{"n_layer": 19, "d_model": 224, "n_head": 4, "n_kv_head": 4, "head_dim": 64, "d_mlp": 896, "vocab_size": 1381, "activation": "quick_gelu", "norm": "rmsnorm", "norm_place": "pre", "norm_eps": 1e-05, "positions": "rope", "rope_base": 10000.0, "rope_fraction": 1.0, "qk_norm": false, "attn_scale": 0.125, "bias": "none", "tie_embeddings": true, "parallel_block": false, "init": "uniform", "init_std_qkv": 0.0292, "init_std_o": 0.00443, "init_std_up": 0.0292, "init_std_down": 0.00237, "optimizer": "muon", "lr": 0.00792, "lr_mult_o": 2.0, "beta1": 0.9, "lr_head": 0.00714, "grad_clip": 1.0, "warmup_steps": 200, "schedule": "wsd", "decay_fraction": 0.891, "decay_shape": "linear", "final_lr_fraction": 0.0, "batch_tokens": 32768, "seq_len": 512, "doc_mask": true, "train_tokens": 342900000, "steps": 10465, "dataset": "wikipedia_en"}
MLP neurons of a small language model. Each row is named by its layer, matrix (down: output weights) and neuron, and shows model dimensions 48-111. Each number is 200 + 30 x the weight over its row's rms, rounded and kept within 0 to 999.
After each neuron's rows, "fires before" lists the tokens most often just after its 100 highest values on Wikipedia text that the model never trained on. A number after a token or word is its count.

L2.down886,194,201,167,170,212,195,177,142,106,152,192,142,217,245,205,185,212,217,225,182,203,229,262,156,158,149,220,212,206,275,166,196,196,195,148,181,194,192,280,186,193,203,161,175,219,203,200,199,197,242,215,246,190,132,226,184,203,249,159,172,191,138,206,175
fires before: " " 23, " Gr" 13, "===" 6, "A" 5, "==" 4

L9.down441,152,175,239,212,180,201,138,218,212,195,143,225,195,287,189,212,223,205,238,193,238,180,235,248,249,183,196,143,288,165,146,154,233,241,190,235,254,166,228,177,269,183,208,197,185,179,162,127,236,251,205,204,194,185,173,159,212,175,209,193,168,192,220,180
fires before: " " 51, "s" 5, "\n" 5, "," 4

L16.down246,204,250,130,219,175,208,197,189,194,188,214,236,183,179,235,217,222,198,225,183,247,138,224,262,259,204,187,170,268,219,194,179,169,215,232,164,188,228,239,237,174,179,154,195,217,231,183,214,166,209,189,205,216,231,207,190,217,230,185,258,255,218,235,226
fires before: " " 36, " (" 5, " of" 5, " l" 4

L5.down31,174,233,192,198,194,181,141,233,203,208,212,262,186,219,202,222,245,210,177,253,141,213,224,247,216,266,229,178,191,219,222,156,204,195,204,199,152,179,202,191,206,234,225,182,220,220,194,182,202,172,207,185,232,164,178,240,185,227,149,162,194,206,229,157
fires before: "==" 29, "The" 10, "In" 9, "A" 7, "S" 7

L14.down260,237,165,210,168,195,235,195,210,213,189,188,208,206,212,154,194,230,194,221,180,156,219,206,160,238,183,171,230,221,208,142,230,230,197,170,184,174,201,249,209,191,228,194,231,182,214,282,188,167,254,196,186,208,183,193,176,192,168,206,169,219,178,240,234
fires before: "un" 16, "and" 14, "it" 9, "ission" 7, "on" 6, "el" 5

L15.down601,191,252,245,171,212,188,178,207,230,240,226,211,172,205,179,173,233,213,168,219,187,205,200,165,176,226,227,225,193,165,185,200,245,186,182,168,212,213,232,152,211,209,221,242,155,150,189,225,245,169,190,139,203,175,214,230,217,208,199,260,193,208,247,245
fires before: "est" 17, "200" 12, "ilm" 10, "ound" 7, "199" 4, "201" 4

L16.down697,212,218,159,202,167,246,277,221,171,202,206,203,243,180,233,163,190,200,232,187,238,203,169,233,153,157,273,237,219,180,159,216,192,189,191,209,168,203,228,243,177,192,197,168,198,202,201,212,199,204,207,171,170,220,202,187,184,232,184,217,234,232,168,160
fires before: " " 50, " October" 5, " November" 4

L7.down796,238,154,189,185,223,207,211,147,213,184,251,243,165,270,199,188,237,189,193,236,225,212,240,212,161,144,219,184,202,212,153,133,193,187,169,184,221,200,240,227,167,229,211,224,139,174,132,207,172,174,187,218,162,221,159,231,214,176,176,211,196,208,135,242
fires before: "ric" 31, " A" 16, "ing" 6, " " 4

L2.down78,207,218,195,239,192,190,174,209,205,212,97,242,251,212,224,231,253,174,263,203,225,209,235,163,199,202,169,176,146,155,228,231,196,201,220,178,246,220,219,203,171,163,226,228,222,227,195,187,178,174,195,213,177,211,195,203,230,210,173,156,201,207,237,159
fires before: " the" 26, "W" 12, "N" 12

L16.down520,180,186,169,181,171,176,196,192,228,247,188,225,184,152,213,189,217,163,225,189,188,165,181,252,280,192,239,162,213,195,222,203,180,199,164,204,185,218,243,210,229,174,175,195,278,197,285,210,227,198,127,201,208,243,152,227,220,150,212,167,233,212,191,217
fires before: " " 48, " L" 5

L14.down198,225,219,177,164,187,215,191,205,167,134,198,152,148,154,229,205,186,152,189,224,140,243,182,173,209,211,193,209,239,210,226,132,177,165,189,197,185,220,240,250,249,196,161,168,231,255,182,206,270,217,177,194,239,189,215,202,184,197,201,197,257,224,177,212
fires before: " |" 24, "." 14, "\n" 9, " |\n" 7, "ou" 5, "s" 4

L13.down518,221,162,163,189,206,195,187,141,245,227,238,144,225,240,222,138,182,177,204,209,223,177,179,236,251,220,185,217,166,156,227,210,200,190,234,222,210,200,165,168,153,184,215,216,198,200,105,222,178,240,195,264,192,142,244,240,151,244,196,205,213,196,220,211
fires before: "|" 55, "|---|---|---|---" 17, "n" 5

L14.down862,199,210,181,248,180,184,202,139,206,178,226,212,222,203,181,240,195,219,210,158,241,170,216,176,245,217,196,146,235,231,216,237,164,190,152,270,224,201,215,174,155,255,236,259,241,203,189,182,192,193,221,164,181,148,195,169,180,211,178,239,129,173,256,138
fires before: "or" 15, " the" 12, "z" 10, "ed" 7, "ion" 4, "ors" 4

L15.down746,200,229,191,198,189,168,172,238,223,159,211,174,212,245,210,248,235,234,226,238,158,203,161,221,244,193,217,199,215,159,229,208,190,173,167,197,239,192,231,198,198,165,213,198,228,205,188,224,219,213,213,221,201,154,168,234,163,240,171,190,190,204,206,176
fires before: "," 37, " the" 12, " a" 5, " he" 5

L12.down859,174,193,265,191,215,201,146,158,170,220,239,176,205,153,201,193,188,154,224,247,192,221,187,197,193,227,204,174,172,208,214,169,215,235,172,241,222,214,221,216,227,191,180,213,185,237,173,156,223,173,172,186,215,195,225,174,218,171,188,268,243,178,230,147
fires before: "es" 15, "e" 14, "ice" 14, "ed" 8, "ation" 7

L2.down752,205,226,206,223,172,158,157,214,244,203,220,191,218,176,238,209,169,150,208,200,225,198,231,193,201,252,231,247,173,200,173,177,229,210,258,208,177,186,227,180,226,211,179,200,188,170,242,97,222,166,146,211,167,195,160,224,176,187,173,171,242,200,217,204
fires before: " " 38, " L" 7, ":" 7, ";" 7, " W" 4

L13.down122,206,205,179,172,186,195,201,197,236,219,125,200,174,179,229,161,213,200,203,244,159,192,250,167,204,207,201,238,210,220,142,150,215,180,217,207,180,162,181,196,265,271,210,201,181,173,170,187,186,175,205,202,216,159,133,206,204,157,213,189,152,200,223,196
fires before: "==" 25, "In" 9, "===" 8, "The" 6, " the" 6, "S" 5

L16.down759,198,234,254,225,144,172,193,179,208,191,211,230,195,204,297,204,163,235,215,194,239,216,216,192,222,212,187,220,273,253,172,215,145,225,231,191,192,170,260,173,210,199,218,202,181,227,183,289,186,192,247,189,166,211,237,256,232,239,232,212,201,214,194,257
fires before: "," 48, ";" 8, "\n" 7

L2.down177,187,202,182,187,197,208,168,201,207,197,211,192,185,189,247,237,230,164,208,220,220,181,196,175,188,251,193,184,197,175,169,228,212,250,210,220,192,194,207,211,172,215,191,209,239,225,223,203,219,140,175,239,206,142,206,190,162,215,177,210,226,231,221,180
fires before: "re" 15, "o" 11, "ord" 10, "om" 8, "ident" 5, "ur" 5

L4.down204,245,163,183,235,208,160,237,194,229,143,225,227,199,296,172,172,228,256,195,190,195,209,244,235,207,215,230,182,238,131,183,141,215,175,148,217,159,166,171,175,163,153,194,167,205,211,209,251,173,167,229,147,195,225,176,169,212,199,217,217,243,269,185,173
fires before: " |" 47, "\n" 9, ":" 8, " (" 7, " Re" 5

L4.down639,222,166,217,223,218,152,226,203,159,228,157,215,162,216,217,240,208,224,208,218,140,194,224,207,149,235,215,240,196,196,227,242,195,213,191,249,168,231,168,222,195,187,222,188,190,191,200,191,227,200,188,211,150,265,214,200,192,185,213,196,220,205,195,233
fires before: "ub" 19, "ay" 11, "ac" 7, "at" 5, "ine" 5, "|\n" 4

L2.down240,251,192,174,176,215,187,211,244,197,211,179,180,214,191,272,169,172,194,183,226,237,190,215,152,151,190,167,233,230,203,191,212,199,192,196,190,217,195,147,203,175,162,218,126,197,225,137,271,218,216,226,207,203,119,188,228,226,253,209,159,188,183,213,190
fires before: "-" 14, "|" 14, "S" 6, "200" 6, "202" 6, ";" 6

L16.down816,137,165,194,241,164,245,155,180,196,208,237,180,188,258,195,182,212,215,215,249,200,256,231,193,192,182,191,214,244,225,182,223,154,227,278,230,189,184,185,144,192,200,187,209,205,181,253,193,240,170,153,204,183,231,198,169,233,213,220,200,171,215,228,173
fires before: "," 41, "18" 6, "ly" 5, " " 4

L9.down32,156,173,180,229,199,194,206,179,183,159,229,196,194,225,203,207,188,263,241,196,134,195,209,206,219,184,189,170,171,197,149,214,155,178,178,197,178,199,226,214,235,188,217,175,165,180,170,220,210,166,208,198,190,197,143,215,212,221,195,165,187,158,164,199
fires before: " " 48, "," 10, "." 4

L2.down480,177,206,197,172,259,170,212,176,193,192,174,196,215,204,207,254,173,211,225,206,170,199,216,174,158,184,202,186,157,248,199,206,256,191,246,223,210,212,160,207,218,198,219,184,182,153,204,165,188,209,231,212,193,181,177,192,219,211,162,171,185,211,196,226
fires before: "-" 59, "S" 5, "W" 5

L14.down692,188,182,184,206,173,226,221,209,201,214,184,177,192,247,203,202,280,185,206,214,170,258,214,224,152,161,153,183,185,148,203,258,177,181,221,241,254,214,198,156,202,211,267,192,239,141,186,147,196,221,185,238,167,151,194,213,179,223,217,167,208,195,134,189
fires before: "s" 47, "ing" 4

L12.down786,161,173,217,156,185,230,249,248,217,159,161,240,161,189,179,193,190,186,181,197,202,195,247,186,221,213,219,231,178,258,230,149,202,186,229,190,167,191,183,179,162,185,228,209,180,153,195,229,215,202,197,258,202,243,194,221,199,164,153,225,205,191,225,201
fires before: " to" 44, " the" 9, "s" 6

L5.down670,177,241,145,160,170,147,184,179,208,226,203,168,215,208,170,218,198,229,138,217,184,275,255,171,151,220,145,182,193,202,177,177,180,196,167,190,180,233,265,224,206,172,199,190,231,267,178,196,205,198,169,208,202,203,225,243,169,166,191,186,173,208,198,239
fires before: " |" 23, ":" 11, "–" 7, "a" 6, "." 4, " |\n" 4

L2.down393,162,219,201,197,168,221,135,209,220,189,223,240,186,202,198,189,223,220,205,155,224,233,173,159,224,208,163,250,157,227,265,231,164,187,124,186,187,227,218,185,164,206,159,187,189,243,162,196,192,169,189,196,199,195,197,201,126,206,163,211,156,158,172,244
fires before: "an" 23, "a" 13, "k" 8, "s" 7, " |" 5

L14.down11,171,259,207,260,168,221,212,166,188,240,259,167,195,173,219,255,278,179,190,176,196,204,179,174,239,209,190,226,176,141,233,275,173,194,179,207,211,158,190,201,194,230,211,229,226,208,173,164,174,222,190,215,182,189,160,159,201,198,212,233,218,129,195,222
fires before: "," 17, " the" 16, " his" 7, "s" 6, " her" 4

L2.down230,229,164,261,209,179,163,207,213,174,150,261,242,221,227,204,197,181,159,184,174,270,155,201,224,214,184,178,224,255,198,145,272,208,180,170,194,195,165,185,168,202,179,157,164,225,238,200,230,151,202,170,161,140,193,276,190,230,182,168,209,211,240,211,190
fires before: "ing" 35, "ed" 10, "ts" 8, "ted" 7

L16.down628,210,229,226,179,194,209,180,212,166,232,217,195,173,167,169,210,222,159,246,250,192,110,250,201,244,224,208,224,139,233,226,184,244,197,199,244,185,225,181,234,195,189,234,152,165,190,154,227,243,210,190,186,171,223,204,189,186,226,196,143,223,182,185,236
fires before: "." 81, "|\n" 5

L14.down222,176,195,172,173,196,230,187,181,224,188,201,209,197,263,256,249,218,226,199,238,181,254,190,172,220,159,167,149,186,153,206,205,190,183,195,219,236,143,263,227,155,175,206,194,197,197,168,228,172,208,176,180,213,249,166,224,211,206,206,223,200,168,223,212
fires before: " the" 12, " that" 11, " to" 10, " his" 6, "ed" 6, " it" 6

L15.down90,168,132,205,190,227,190,182,224,236,206,152,223,245,205,143,159,187,227,227,216,260,212,186,226,245,178,185,181,165,142,206,243,245,190,187,206,206,179,225,143,212,205,174,130,206,211,209,228,220,204,177,222,246,161,231,253,140,180,220,252,239,194,209,165
fires before: " " 27, " |" 17, " |\n" 4, "one" 4

L4.down710,158,222,219,215,198,220,159,248,205,206,172,204,186,249,178,136,166,209,245,232,163,140,204,204,193,162,270,181,184,181,169,184,204,196,226,235,240,205,215,207,167,212,179,197,156,230,124,180,173,164,231,155,227,200,157,247,149,201,209,235,210,209,178,196
fires before: " |" 26, ";" 21, "." 15, "–" 14, " |\n" 7

L7.down506,222,239,159,236,222,161,142,225,192,188,185,248,210,211,252,186,233,213,182,186,183,215,177,220,167,207,240,218,190,201,216,207,193,180,168,188,198,202,173,180,204,245,215,181,212,188,185,164,222,168,208,195,241,124,159,211,251,227,189,161,211,172,213,118
fires before: "==" 35, "In" 11, "The" 7, "H" 6, "S" 6, "===" 6

L14.down527,203,218,207,159,237,204,214,222,211,217,209,213,268,216,224,204,167,255,201,248,194,201,199,183,226,246,142,244,171,221,239,209,252,179,174,280,234,150,163,228,189,254,164,237,224,232,201,209,220,200,205,209,220,152,176,187,165,249,230,178,205,200,168,132
fires before: "ing" 46, "ed" 15, "l" 5, "ment" 4

L4.down845,217,216,198,198,166,219,193,200,164,202,217,185,182,185,229,175,197,211,201,199,213,194,171,171,235,208,233,180,247,184,233,219,208,191,210,215,144,233,209,183,216,183,173,198,156,182,156,172,185,194,188,179,258,193,197,210,180,205,166,260,194,222,202,172
fires before: " |" 19, " the" 14, "." 8, " " 7, " a" 6, ":" 5

L9.down169,214,238,286,227,213,135,248,141,176,157,234,212,202,204,213,208,212,233,156,216,174,182,161,189,195,204,217,278,209,234,232,213,149,149,183,203,143,209,206,191,240,200,190,218,189,203,175,196,188,209,220,177,210,218,218,138,280,164,214,231,195,206,213,169
fires before: "ed" 14, "ing" 11, "ine" 9, "e" 8, "en" 6, "ment" 5

L14.down442,166,170,213,170,155,202,191,173,138,217,205,239,174,207,203,208,226,169,253,245,226,138,230,192,189,201,222,170,202,167,226,169,186,246,215,190,235,204,220,232,243,179,218,237,190,181,207,205,198,170,219,124,229,225,152,221,169,197,198,223,273,259,196,190
fires before: "|" 35, " |\n" 8, "otes" 4, "als" 4

L16.down778,211,178,173,179,199,223,214,229,176,196,228,252,182,178,223,234,150,270,206,198,170,219,184,179,221,166,244,193,224,236,248,192,211,158,203,208,228,190,175,174,202,178,221,189,246,195,235,233,225,237,200,157,186,143,134,219,217,230,224,207,190,244,242,169
fires before: "-" 35, ":" 16, " \"" 4

L15.down223,157,149,224,163,212,195,214,149,214,238,217,203,239,230,190,227,188,207,217,285,173,199,184,212,175,165,233,169,242,201,200,148,204,166,205,188,209,152,179,196,244,200,247,173,189,165,172,159,158,244,154,240,205,167,157,231,186,221,228,258,182,214,202,200
fires before: "|" 65, "-" 6, "p" 6

L2.down619,198,243,175,156,242,186,213,214,201,188,213,164,211,217,235,204,223,214,195,164,199,178,182,188,180,145,226,191,246,220,181,156,224,162,244,189,240,191,209,217,195,247,227,161,166,187,167,183,199,222,201,207,191,221,215,220,188,141,238,240,212,227,169,214
fires before: "p" 23, "port" 9, "t" 7, "ag" 6, "e" 5

L15.down98,162,174,208,209,143,196,198,199,197,177,254,205,189,218,224,184,183,138,222,170,199,173,172,200,265,167,252,157,174,232,190,222,234,201,182,230,129,187,214,266,147,210,153,152,240,202,201,183,191,186,152,235,258,190,232,240,209,168,159,152,262,162,220,256
fires before: " " 74, " $" 6

L9.down241,176,166,214,218,187,193,228,129,161,182,239,184,143,167,235,194,198,176,178,218,227,117,188,153,213,221,210,194,233,165,206,199,216,215,160,204,186,168,209,156,194,229,135,178,208,170,153,213,157,160,160,197,193,181,220,168,227,179,220,207,215,251,241,203
fires before: "ed" 24, "ation" 9, "ished" 7, "ing" 6, "ate" 5

L12.down645,218,167,216,201,192,198,205,221,210,251,211,209,199,221,162,187,146,163,244,189,212,209,247,243,241,172,201,269,242,169,255,135,223,204,220,178,198,226,196,207,169,175,225,143,203,168,194,182,226,166,174,226,219,213,173,171,162,200,191,210,195,251,209,235
fires before: "," 16, " of" 12, "." 9, " in" 7, " and" 6, "s" 5

L2.down852,203,181,201,208,188,163,194,191,223,185,227,165,166,125,229,191,182,190,208,174,216,173,176,205,185,231,205,188,183,189,216,198,103,231,218,158,197,240,206,247,150,200,213,235,250,183,228,174,207,210,205,231,226,187,163,237,194,187,208,196,173,181,205,193
fires before: "ord" 15, "re" 12, "ach" 9, "om" 6, "ur" 6, "pis" 6

L2.down882,179,196,256,144,169,160,214,170,204,216,225,230,225,206,183,202,215,211,193,231,279,178,252,224,205,188,188,152,217,193,158,214,256,124,199,187,185,177,186,213,210,182,247,184,201,164,197,191,219,196,290,203,206,176,224,161,214,242,179,161,134,228,172,221
fires before: "-" 48, " been" 7, " a" 5

L2.down79,176,206,154,198,139,206,165,211,188,166,207,142,197,242,231,156,223,230,203,232,247,105,143,234,212,278,207,229,227,183,218,225,195,197,205,202,140,217,191,191,148,185,168,214,187,255,185,167,212,166,247,200,185,218,188,169,204,189,178,162,171,206,233,168
fires before: "al" 20, " /" 13, "ious" 8, "ated" 7, "4" 6, "ulation" 4

L16.down806,200,202,223,191,206,208,152,200,192,163,214,140,172,229,216,261,198,166,213,179,284,210,217,237,168,238,209,180,165,213,198,216,245,169,179,176,178,164,212,180,193,184,210,187,183,217,181,209,179,214,167,286,184,229,157,246,150,206,192,237,172,208,272,258
fires before: "or" 13, "-" 11, "3" 9, "2" 9, "ure" 6, "ur" 4

L16.down797,171,154,227,123,130,229,228,178,140,188,205,183,201,205,210,234,212,209,163,209,197,206,184,204,217,218,214,147,234,222,229,200,221,234,204,232,219,186,207,180,153,160,251,234,169,200,191,238,228,263,151,218,211,165,210,216,215,149,201,190,174,165,164,177
fires before: " " 34, "8" 6, "ootball" 4, "2" 4, "its" 4, "ish" 4

L13.down261,205,229,168,257,214,151,243,253,190,168,194,242,205,245,204,162,243,183,203,239,212,175,247,183,224,259,231,178,199,208,226,238,245,213,194,169,209,175,230,188,243,239,243,193,172,185,210,177,180,193,251,188,237,203,195,216,185,208,215,237,203,219,226,133
fires before: "==" 41, "===" 12, "In" 6, "The" 5, "S" 4

L2.down813,162,227,268,201,183,176,173,188,175,195,171,167,230,174,166,215,197,235,275,193,181,109,204,194,231,196,184,190,197,190,212,207,231,173,196,225,224,229,202,207,269,239,210,197,240,175,202,177,252,179,252,233,215,168,187,203,234,211,168,220,174,189,191,198
fires before: "-" 49, "." 5, "1" 4

L4.down297,236,188,194,188,184,176,205,169,221,227,242,165,230,189,184,148,232,218,193,196,225,220,229,233,180,184,169,213,210,174,187,182,200,236,192,196,146,208,230,206,275,191,145,201,134,186,204,194,191,167,185,216,239,204,198,231,199,177,196,152,185,215,210,266
fires before: " |" 26, "." 12, "–" 11, ";" 6, "," 5

L4.down583,215,220,195,211,206,257,249,205,236,191,188,226,235,183,225,195,188,199,221,115,169,239,239,214,209,192,268,220,205,198,207,223,120,148,197,195,197,210,198,141,187,136,192,196,177,200,237,249,137,223,149,158,149,174,175,182,229,203,245,214,179,190,195,244
fires before: " " 20, " (" 14, "s" 10, "ion" 6, "ional" 4, "," 4

L16.down214,220,161,194,276,193,197,196,190,203,175,176,222,189,246,192,180,190,179,199,201,207,158,193,217,225,216,227,200,251,132,207,219,168,180,214,165,233,204,189,207,192,226,211,186,203,183,145,160,150,215,228,182,186,214,178,211,230,269,211,202,197,178,171,173
fires before: "t" 23, "a" 10, "n" 8, "h" 5, "ar" 5, "i" 4

L16.down307,160,222,234,168,168,165,183,198,198,225,244,187,207,233,195,216,217,177,218,148,186,175,218,256,170,189,167,197,178,209,197,221,270,166,239,168,200,175,159,161,190,272,238,212,155,209,151,215,220,183,224,212,202,231,162,220,232,231,197,187,149,173,231,164
fires before: "-" 78

L2.down375,231,175,229,155,201,226,231,177,208,227,204,237,283,198,132,224,242,179,197,184,236,147,218,187,227,175,143,167,152,153,194,214,144,198,238,227,210,148,147,182,161,196,194,214,241,184,248,183,218,180,158,213,175,176,170,191,195,203,204,223,202,202,225,155
fires before: "ach" 14, "ional" 12, "." 10, "ion" 9, "or" 7, " |" 7

L12.down595,217,212,216,234,191,190,195,202,153,184,174,213,204,234,200,124,226,200,207,285,195,221,232,233,196,203,231,224,173,230,142,194,193,207,203,215,155,222,231,182,217,182,242,200,256,223,233,172,166,215,164,187,156,163,199,168,206,215,220,162,177,196,221,143
fires before: "==" 30, "In" 13, "The" 8, "S" 7, "===" 5

L9.down191,199,162,222,185,210,210,210,220,174,174,223,215,156,154,192,165,144,227,203,210,190,228,200,204,211,186,178,191,248,216,162,221,252,199,149,201,222,190,115,190,177,139,225,174,179,169,192,198,216,244,211,207,241,198,247,201,161,208,157,151,172,140,250,163
fires before: "a" 12, "ome" 10, " the" 9, " a" 9, " to" 8, "om" 5

L2.down363,190,174,194,184,212,213,177,211,235,155,191,181,163,166,163,179,156,191,211,226,198,141,192,180,244,214,197,228,227,206,224,181,242,223,162,193,274,200,210,184,176,230,199,194,238,211,234,233,159,186,249,219,215,224,232,214,238,142,218,156,186,270,209,210
fires before: " " 41, "it" 10, "un" 7, "." 4

L2.down717,161,227,274,234,221,194,176,218,245,186,185,221,219,234,176,214,149,173,153,214,186,204,176,228,176,222,207,255,175,202,196,221,174,190,181,229,247,148,202,211,139,160,193,203,212,191,243,283,116,180,180,174,184,182,250,217,192,285,188,227,232,165,168,208
fires before: "ing" 14, "ents" 14, "ent" 10, "y" 9, "io" 8, "ed" 8

L15.down558,156,210,156,209,161,181,163,213,191,201,227,178,162,285,236,218,209,174,224,184,169,227,151,212,242,195,172,201,167,239,189,223,236,220,197,149,243,178,177,269,233,126,204,231,159,256,187,177,215,163,201,176,218,237,195,177,179,228,214,214,106,165,212,210
fires before: " " 44, "ina" 11, " the" 6

L4.down388,167,180,180,207,219,212,211,198,224,204,211,217,169,281,215,212,147,200,202,228,180,192,194,177,262,231,227,173,211,221,231,207,237,188,222,208,259,156,183,239,193,245,196,195,230,224,207,247,158,172,220,123,179,213,220,181,217,201,208,159,233,209,167,154
fires before: "n" 12, "id" 11, "st" 9, "t" 9, "lect" 8, "c" 5

L2.down92,189,157,222,215,182,128,143,165,213,244,140,223,180,213,214,179,204,160,186,207,217,109,209,188,195,248,195,205,212,218,242,190,233,192,250,174,122,190,223,214,232,222,145,202,163,188,201,209,216,176,218,231,147,248,160,183,221,187,199,237,208,216,179,225
fires before: "al" 25, "ated" 14, "in" 12, "ious" 9, "i" 5

L15.down80,201,169,212,152,212,219,216,182,225,233,192,176,160,226,190,321,153,186,201,214,190,197,236,237,137,221,240,159,181,228,233,190,180,212,177,203,197,177,177,223,186,196,206,174,215,150,194,197,188,195,201,238,238,203,225,203,237,218,174,151,165,183,198,181
fires before: "|" 46, "-" 21, "ris" 7

L2.down293,161,198,154,179,229,211,136,189,176,227,255,178,263,197,186,181,236,263,175,225,192,218,155,236,168,264,180,191,236,257,234,182,209,168,246,178,183,191,253,189,243,170,185,202,162,181,202,219,199,188,191,197,179,195,196,158,193,221,185,227,235,246,178,211
fires before: "ly" 20, "oin" 18, "ear" 8, "e" 6, "l" 5

L14.down530,235,200,214,198,160,212,194,200,250,147,250,246,211,198,203,154,161,188,230,204,206,198,235,174,179,232,197,178,146,168,220,199,160,232,178,189,191,170,193,269,185,209,197,218,170,172,207,157,210,220,190,152,230,266,167,214,143,188,201,176,186,198,183,144
fires before: "," 21, "." 11, " in" 7, " and" 6, ".\n\n" 5

L4.down573,178,180,212,176,188,221,141,203,160,210,194,266,251,191,186,210,255,198,193,184,167,208,235,236,270,176,217,167,204,199,211,205,232,193,187,191,221,183,215,174,186,110,232,234,183,195,196,192,254,204,223,213,149,218,252,189,237,241,182,232,208,208,172,235
fires before: " " 21, " the" 12, "l" 5, "el" 4, " to" 4, "os" 4

L13.down627,202,230,211,260,177,207,173,193,183,170,190,233,185,238,220,141,207,165,210,238,203,181,219,205,237,195,171,171,230,241,190,164,233,199,196,243,195,202,213,202,200,220,246,203,225,208,219,244,185,217,192,168,217,172,192,201,186,191,178,169,240,211,223,205
fires before: "==" 25, "In" 9, "S" 6, "D" 4, "H" 4, "===" 4

L13.down540,230,211,186,246,202,195,191,253,198,170,214,236,235,245,209,208,270,214,194,224,201,221,208,256,160,233,166,206,190,214,214,211,200,173,181,269,194,198,259,221,206,196,266,177,228,226,162,160,179,193,205,180,229,177,156,178,182,252,172,154,192,176,245,151
fires before: "==" 34, "In" 10, "===" 7, "The" 6, "S" 6

L2.down555,209,167,127,200,257,224,200,234,189,187,188,190,200,292,234,166,214,171,225,238,203,190,209,270,235,197,185,199,238,237,187,195,252,191,178,193,183,184,175,185,191,200,190,143,255,207,157,200,221,238,188,193,218,131,217,185,156,257,223,144,187,178,234,185
fires before: "-" 76, "W" 6, "===" 4

L16.down544,170,243,219,230,172,227,246,149,179,222,174,183,208,151,207,236,170,196,229,135,187,197,164,177,160,225,212,174,299,193,166,229,206,212,198,214,232,215,228,218,210,192,191,211,197,170,197,244,204,194,205,150,141,234,192,197,187,234,237,196,244,233,186,160
fires before: "\n" 72, "\n\n" 10, ")\n" 7

L4.down725,216,183,210,222,235,190,169,176,218,224,168,230,205,210,205,186,194,204,204,241,236,168,200,232,215,227,151,131,191,208,230,186,203,166,237,209,155,211,243,186,286,203,203,194,214,169,139,181,218,239,191,213,199,219,104,183,208,220,205,228,189,214,170,189
fires before: "e" 11, "b" 10, "oin" 10, "mer" 9, "ro" 6, "ed" 5

L14.down548,225,257,161,187,175,208,202,188,202,230,220,120,160,201,175,165,202,145,220,156,199,235,248,204,214,160,163,276,237,194,241,170,198,209,157,232,181,247,202,177,194,243,246,199,226,213,217,249,219,202,256,262,207,242,207,217,156,139,221,246,217,198,169,177
fires before: " |" 30, "." 14, " |\n" 11

L7.down497,196,143,189,198,189,174,190,204,196,187,242,188,196,240,203,191,237,238,230,226,145,133,210,222,259,164,161,173,234,187,188,119,180,241,216,231,164,254,165,157,147,153,186,188,213,209,164,164,169,186,204,179,179,156,165,225,171,230,216,217,217,228,226,193
fires before: "|" 31, "ot" 8, "o" 7, "a" 6, "k" 5

L12.down176,233,171,215,196,202,186,200,215,170,196,228,207,180,204,240,196,247,231,223,186,162,163,201,263,222,224,261,227,204,213,208,215,201,173,236,223,199,209,241,224,147,188,175,132,214,141,194,194,209,204,226,197,230,191,173,157,214,206,182,185,268,216,176,229
fires before: " " 80

L12.down79,171,188,181,154,209,213,184,183,183,135,222,133,230,212,214,250,185,226,189,205,200,191,201,123,210,181,165,213,206,165,166,197,223,126,205,181,222,156,149,234,174,218,195,207,229,208,175,185,191,168,208,167,231,228,238,199,171,252,176,220,227,188,207,110
fires before: "ed" 27, "ing" 13, "ers" 5, "et" 5, "at" 5, "er" 4

L5.down333,223,227,178,197,209,193,165,269,181,191,223,166,210,209,208,157,191,229,174,227,161,181,245,213,205,193,236,222,204,193,225,194,228,160,181,185,249,204,187,214,185,186,214,170,234,223,171,189,206,198,197,235,165,200,269,131,187,220,210,136,144,105,256,183
fires before: "|" 20, "A" 10, "The" 10, "===" 9, "-" 7, "S" 7

L2.down120,199,230,224,245,191,205,202,221,199,166,196,217,223,253,210,185,182,205,246,222,179,242,234,181,226,203,177,189,200,216,190,258,263,201,219,169,214,179,172,196,226,144,204,177,233,173,239,192,201,181,249,169,243,170,150,197,192,171,175,213,246,221,184,231
fires before: " |" 19, " (" 11, "\n" 9, "ic" 6, "or" 6